{"head_dim": 128, "activation": "gelu", "optimizer": "muon", "train_tokens": 438300000}
MLP neurons of a small language model. Each row is named by its layer, matrix (up: input weights) and neuron, and shows model dimensions 96-191. Each number is 128 + 24 x the weight over its row's rms, rounded and kept within 0 to 255. Numbers have three digits each.
Before each neuron's rows, "fires on" lists the tokens most often at its 100 highest values on Wikipedia text that the model never trained on; "fires after" lists the tokens most often just before its 100 highest values on Wikipedia text that the model never trained on.

fires on: "9", "r", "8", "ad"
fires after: " ", " sp", "B", " B", " St", " b"
L2.up35:105175146124133115149162137136098116175141087140154134133140122148120128149129158140161077111094153125147131163154127128123154162122160155125084152100148132141054150150133114145136093108149138106131066103120082114144112130083106090104139154098107102112148123195124073132124168124153133136

fires on: "9", "3", "2", "0", "5", "4"
fires after: "1", ".", "3", "7", "4"
L6.up3:134147130154151130084099106156153101143172073120127131106097124131186115135153137097107158174122104120135091121110138114126117180094092091105141106167150163135121155142120137102138116151131118154136134098197098106125199110140124151088119138111117094091129136107110096136147092079159180151

fires on: "0", "6", "5", " ", "8", "1"
fires after: "0", "8", "7", "1", "9", "6"
L6.up956:148155129136125132128121123157089138112160116085138101114140112156104102136133126094107111141136125154136186151119106162123117118113095147150135157154130112060153109130111131095125141130183149089094119102121075169178083153146108133099126178103115082147149156156108132146158160096104156121

fires on: "3", "1", "4", "2", "6", ":"
fires after: " ", "2", "1"
L7.up768:152171154095066150126118169153124169130119073143140141154162053114125137154141097125126109106140095146106146101095147145120160125105089149111113106127152161127160174090170160126141154129125128124145101116147144111157130148105164139113138098122167138077175137109125135152096160109143125121

fires on: ".", "1", "2", "'", "8", "6"
fires after: "9", "°", "8", " O", " ", " Vol"
L7.up30:112090138131109109109106103139120133114132114146132161082126103140089133130121113118154178162129133141144134131118076102114121130171133119137109112089122143151132118088142149100126106103164151136139166130129160142096152159106134104087104118092130119140124166127126129188112113136095127104

fires on: "0", "1", "E", "6", "7", "ne"
fires after: "0", "9", "-", "==", "2", " |"
L7.up515:132159089129133159099100115137123118147117127139136151119097154109145132142119124100118158157149115167094150118105131099136137111128111147132119118106124106150122130116137126098148147143159117095073144133185135136122107097149098129151118080116117129141149124139146117147151195126116129101

fires on: "9", "0", "1", "8"
fires after: "0", "9", "1", "8"
L6.up314:085165106106130131136116091134104140139114140102135082099099093122135142152102100121147139135153132116109088173121111104144143128130085102147108095122089121165165125142129160155126151131136153094112115139137193137153140131137091117141121122114151140157150184141154131132119143184145123139

fires on: "2", "0", "1", "9"
fires after: "0", "9", "–"
L6.up654:086157128120098140125094172157123118145134134159122154135118158129125164110116082173098166150164161130152143103116126095116138145056175103171142114161106106126144118148131091103156105096126148094087102077133161103146104111120091150140128104129116148119152116122093103097165156131129109128

fires on: "w", "y", "'", "ive", "or"
fires after: " L", " st", " d", " O", " l", " De"
L2.up196:115092127139114153117130126147133125135110132144136139110109132111126128158116157088129109108112123138099107174062142088145130099193105098175125131110141156125137095176137126160111150110190121112136147135096146091140144082123167114127141140121137097155102136148125150156114123107145130179

fires on: "ed", "o", "ur", "or", "us", "all"
fires after: " h", " Ch", "°", " H", " P", " Ma"
L2.up696:127117095142090107111164138104119121125115160103131069153109145119126177103165120144119112182123155135168133119119126099124163135150123049157147131156120107125159140123118133157117143123147104176138118133112102112113115118154130097108124109137096158109139097161078125139132099150124142093

fires on: "7", "ene", "i", "8", "4", "s"
fires after: " G", "2", "5", " g", "1"
L2.up767:128117156102155165129162142101090152143160156135147136158105127150138147110123093088097103134129123126093138142100126115083141086142077157147111120139150134152121133180105137127103121131154127143133130125118099107083150180138120176134120126158139163153120109140127094129146148142135110159

fires on: "A", "-A", " a", "a", "standing"
fires after: ".\n\n", " \"", " Out", " D", "==", "===\n"
L2.up457:113119148148124126124100149126126097085133159125120170120120130156153126181118154111144107160092133119125111058122103096121137109102108088112075118127128157137158102120139174134110143101095168119150133121088116121115156132120100125172163120065133132108110109126143087108088134126166178151

fires on: "-", "s", "p", "sp"
fires after: "0", "8", "9", "1", "5", " new"
L2.up179:070137114181107143081110150130138119193126108135111125169157098105095158147099113163135140123168125123147123112104119191110092166116136138105153155158161114095144161161111132102114113119118116099111087138086123141141163126145118115102141126141122135127109142141112135143113120112142159145

fires on: "2", "el", "ent", "th"
fires after: "0", " W"
L2.up245:090155133102128109077172097144135101118071125157162106114138115145130121170144164144106138102127112139131117116130139169131162090109144126154135161087121087153153155128130134136128083157141161172130126091085104149118147129163098129110085107142135162117160130092120135090133189135180127179

fires on: "1", "8", "9", "2", "7", "3"
fires after: "9", "-", "–", "1", " ", "8"
L7.up100:142096126097147161132117157166118158130127151189104130123131123126134129082120119118124178100145120142094140102131078142097162143126143161105147126168126093119087149101150113141121088120116129087112152107167126134093169112124151110140154108080111143126125162147128121080100128112163130166

fires on: "et", "ed", "em", "est", "im", "ign"
fires after: " L", "L", " P", "S", " m"
L2.up219:140104108112122131173161159107136110111110107134159141131146140116120148149157169185174109119138152098168146165125150140108146117135141145096106109102135140116131135129145162152101127113124123171178138126104117133094124139107110136112137107152109100109088144132099090143145101120169153126

fires on: "il", "our", "ly", "all", "d", "ad"
fires after: " G", " F", " B", "our", " f", " Ear"
L2.up714:124108155129114098124151157131080107145090137128111143134110122147146175106085143122134089131107122098160108111164162131124170125149133121127113114156094181142127130140122143142127124102125123084088161116136124075103144142149166132133131148112165101103159092136122106198162159144104137096

fires on: "0"
fires after: "2"
L6.up717:112109093118120150139147161102163152125116084144110119155125131092121205100116118120135118122108114156114123156114144121126133142130155105064131128124114093107137122111111177123098134167154145133135114174134133118149082115141130121133148104144153122125109143151134109121185143112134143150

fires on: "9", " ", "2", "ording", "1"
fires after: "9", "\n", "'\n", " ", "0", "cc"
L2.up461:135125123108157125139118087122129135119120139116087145154120148126114117094155129153103162121174143109146174087127120106116158128075122104132148180104120172125129129115149150154133106128089096122115132128170147171163114133137123137107097133123100134103109142103135166108134156121090122148

fires on: "1", "9"
fires after: " ", " (", "9", "1", "8"
L7.up931:120151159101090172107125086133120153127107148133129130147172114124107173088128145182151123108135121127126045148094120099118164116136130136092128120107078132121116110097123122164129105149154151098071159157134187109135149124078116083121119152123132155142133167131122148111152144162133139112

fires on: "2", "0", "ar", "ol", "g"
fires after: " ", "2", " |\n", " (", " rec"
L6.up448:113148140072127129147084120099113187131104118082140139092165120156122147161098156128123142110146143168127160167109142174143153134139176095140128143125128128155114142133127167147118111150129173118126087120085155119118122100123133114162110133154125138078106161134116114109111076113135118126

fires on: "9", " sq", "3", "5", "7", "4"
fires after: ".", "2", "9", "1", "0", "3"
L6.up924:116128115119141133110138127170128130144152158103179156125159101153146097147175152121103131138134090142139104128136086144139132124159105080125118162156137132110108115164122115124106083166160126129123107149154120110110155145145115086095104146142132109097146117138124126134141173113118123166

fires on: "2", "0", "b", "at", "-", "1"
fires after: "0", "2", " Cro", " Ser", "ov"
L7.up795:094183112131139080143134200138071145121108130134143105078118120119112146163144102136118147084122120142119100146164159120101173143122124151101126118120152089108126132123137148124123137132078109091099103147133129150181102131150104116119114137135133098107136148131090114121177123110110130169

fires on: "1", "–", "9", " "
fires after: " ", "0", "9", "1", "°N"
L7.up871:120151144171118133120116103133091146118139189134151108155129163127117139112197124106112137153178137126153176100096119117122133134114097130145076124172086160152134121105105163119119119086125124135143134095110133143133145125065149169140094094147110145182114129153065111122115110091144123112

fires on: "0", " W", "1"
fires after: "2", " "
L7.up607:123100110104141138103138155159162172113106151125154107111131076089144165147119086143163140138176136082168143097143169103115127162105123133148165119136139139114117098134125152101125114119133134084127101131141146138137061141133135109091132136159134141135104131152126148111114113084128135132

fires on: "1", "3", "7", "4", "5", "6"
fires after: " ", ".", "-", "2"
L7.up899:145131133115127106119184133095114164159089125102101165099121128155160110106123136100090138154099128130126172108167115117090114148109140163097114168122120147136106094133104134126129113104167130131127110119112113125097106145148111160125178139142147130119156133150172118140147117153139159159

fires on: "2", "7", "3", "1", "8", "4"
fires after: ",", "°", "′"
L2.up468:144095117097135133115109152093140103148140095156108159157086117117086146135153167131132102102130114127109104156134190125147157127134145110098138133129128127097124139128160124116164151085170117127161143113129123156108127147137141158114109115113073090132131147145135128144054144103133159152

fires on: "A", " In", "In", "E", "-A", "O"
fires after: ".", ".\n\n", "-", " \""
L7.up528:127159151151127132095128140109109119118129141135148132143138106109164168116078138116144142146170129189136101099119110147136133092117122122123094113110181131154120134141172136129139138142123146117135163108123152139114129175123109120147091078093118129122133099156149132152104144185104114162

fires on: "7", "8", "2", "5", "9"
fires after: "9", "8", "1", "7", " ("
L7.up147:095119145079103150122146115107098153138138127091148137116140136122143114104095143102177167158129187142145074094140096120159117124154089094148119075116151145124127110180101157126116121156142128083075123138109150096141124149133121113149168119130087132123150151154155119132147188127129119134

fires on: "or", "ing", "ry", "an", "is", "ian"
fires after: " L", " Ch", " B", " Z", " l", " s"
L2.up299:142117123129084138176107134144137115123097140092130116133140170117104122153112126094149119141114103138105119147136089142078148134146133122108135111085160145142127139102177135143089099142112138147125107064116098166104118137096163116161090135165119145169119156120159107115117125129159145119

fires on: "ab", "ric", "c", "le", "ated", "et"
fires after: " G", "G", "c", "uc", "g", " C"
L2.up72:087151116124131125109142107139112142151107100136114150138125161140114144095156125135132118128150150146132166129101098104139141135133170133124108134155122142102147145150134143145144102090183128118145134089102141140175161142177119128096098145133110108102131121154130081123145156159153101083

fires on: "2", "1", "3", "4", "0", "9"
fires after: " ", "1", "2"
L7.up396:171131124094134145158144113133108132135125134112156119124130108090116112141118144120114125091108118158124086100091115082129124138125101116136134132148127122112130155136107122127143162116145113131107131131160108134114115187126152142154188176111091146105141131126132092169113139111144112134

fires on: "i", "el", "e", "et", "ated", "ference"
fires after: " S", " T", "S", " L", " Al", " rel"
L2.up822:127145126137100128179098146112158160107124148137112128107095130175123153126133098125107092124126128099136122149116140134103165105138152133134158137131156104101152122143121070142145149124160117133125147076136133115129130142123118144148126089137126148126119160132147146152155141153132145165

fires on: "2", " Ste", "0"
fires after: " ", "0", " (", "2"
L7.up369:124110133077095114115132192136113133125135112152083127123161152135112163157115155150112123136161112108145117142120133140121135139147106148158164132122131127153140118155123087116120156092170152124118084117116131118133093123099095124097096082170144122099146146111133110101080095098183131152

fires on: "ra", "er", "on", "en", "ru", "oun"
fires after: " G", " D", " d", " c", "D"
L2.up161:129108121115095102132121114109168126146118160141122105151115133142145149144145144138134096107125120128151113115105105160080102155162124089085137102147078130114124112120184103135095120105152143089111114107133135114110117133160113125157096129144147125098135101132115114182096103143166144159

fires on: "ic", "in", "inc", "oc", "ins", "er"
fires after: " R", " N", " L", " C", " ind"
L2.up338:138150175128145151107117172155153150137152107123147129105096104159164124148127151140109169151161117120145135097171148180105142158075117105119130119148144087121132112076132079138132146148174135147126161151099141120151134140134116101115103159116130096120092152113112090149118100113140155106

fires on: "ed", "ian", "d", "ry", "red", "es"
fires after: " J", " P", " B", "erg", " b"
L2.up361:129103137094131119161087117096132114142128153109180144167141098133123144128164116151141140089121089124170126095138118107117180125131090108141129149129112128128100172133129137133097153115115127162162139150148129169099124173127127082126136165138120139076112110154118146118114151145154147120

fires on: "A", "B", " a"
fires after: " \"", ".\n\n", " '", " ex", " =\n\n"
L2.up567:154147107149143118114130087114165149119141094097150125135140176129150136153140150124104091152112134104134121095173094118149119113118119120118104170136105155170114107126153149168110128095122160158110124134128111134139109092120119129147101071124112160138147156178091113139110092144115139211

fires on: "0", "9", "7", " and", "8"
fires after: ".", "9", "7", " ", "5", " N"
L6.up247:130167146107100113116144118149133122123142148113119165151158136133175107125098116129110118156150171121126136198095155087108108156123160161140125106133155179111104134152139098124127088113163121113163112072093143090119105133105142182122135152152126121114078145110159127159134116119147121150

fires on: "2", "qu", "es", "ed", "ctions", "x"
fires after: "0", " se", " Fre", " ele", "R", " S"
L2.up315:104114094136119126128139172127134104105089149136137140149146125124116128141153133144139142123125088130131084108134108159137201136127144129143110103146141119091119154135130129136109143114142143170118129086103148141077113094147171153120136149082134111134091127101116127141138139160147115159

fires on: "2", "i", "0"
fires after: " ", " ("
L7.up474:073125153141106132089127134093150123107150100149082084125122077097072109146109107150166112179105149134152114132149148149156145137131108133106123155066089142124127129122121118133149140119114094131112100120090173128139095111136122100110154137127138106102158159138134128167098133127150136104

fires on: ",", "9", "4", "6", "8"
fires after: "1", "2", "0", "7", "6", "8"
L2.up733:090144125123097168081153139121174131106135155120107122100172078103145120146115135121113153155110090120116115089090141175126189127073107138119132120114116126131078140159150121118149132131175127116115128138107118115113182142110095169103124117151131098148148121083161126144147135118120123140

fires on: "9", "ent", "ist", "al", "ol"
fires after: " B", " b", " sp", "7", "8", "2"
L2.up105:127129120119102180123123121101094113107115115104123122135123106128108147151161163107137074118190145094114124175137145156107130160103193121115116157141088126126114122109136098092134121143160134157100100114097130157142123146125155106172175157131120129089137132095140083136098183121162164153

fires on: "and", "ow", "ra", "ly", "ish", "en"
fires after: " R", "R", " P", " cont", " ret", " br"
L2.up32:149109123128144125132120131121139129096111099121109138069168067117115118117093152101130108122095124164090114155154093100125122077137134114116139120118122129131079140153141101132091162147127133134137116144108070155141160183107167127130110157134113124158116134156123133124131124113126174156

fires on: "1", "0", "8", "9", "7"
fires after: "0", "9"
L7.up214:133119131148148152144073114103111145098126145145120107110131173137090116136125126151139152077111144131152106125085101082099082107149112169128136092161143119119114112115126116138131142126165127124074180138171142129105092175153123097071119146130092103145111132098140137166106159101124117151

fires on: "it", "os", "ab", "res", "ime"
fires after: " P", " W", " B", " Pr", "W", " S"
L2.up76:141177116140148142144098132160156105147121104124165105129169151115149143140113112135161122161141166159152164123166083128153118166141117131091139170137077122087143119172142072119110130127104124089138108150079141143134136128131099148109137100130123135151135110146132145140103116138170131149

fires on: ",", "2", "1", "\""
fires after: "4", "9", "3", "1", "8"
L7.up280:112138157082136160089146158166124158109171120135126128147155090138123076153134141140129119125170118140117136106129082176117161152125111120134145145134125136160125129150123138128146121133157151125113147139116093069130149122120118150100103120104124107124127147121136128133151193124080117120

fires on: "2", "al", "or", "ov", "el"
fires after: "0", "-", "–", " S", "I", "l"
L6.up246:123096110147120139156119173102126068104115155115159103095150131100118141122127116132152117099125119116126124135097095115147106162131162160119113112161102128151167140117072112106156135125132119152124079094107117119119099151161165098108118145167119114141082135127167090128121153114132173162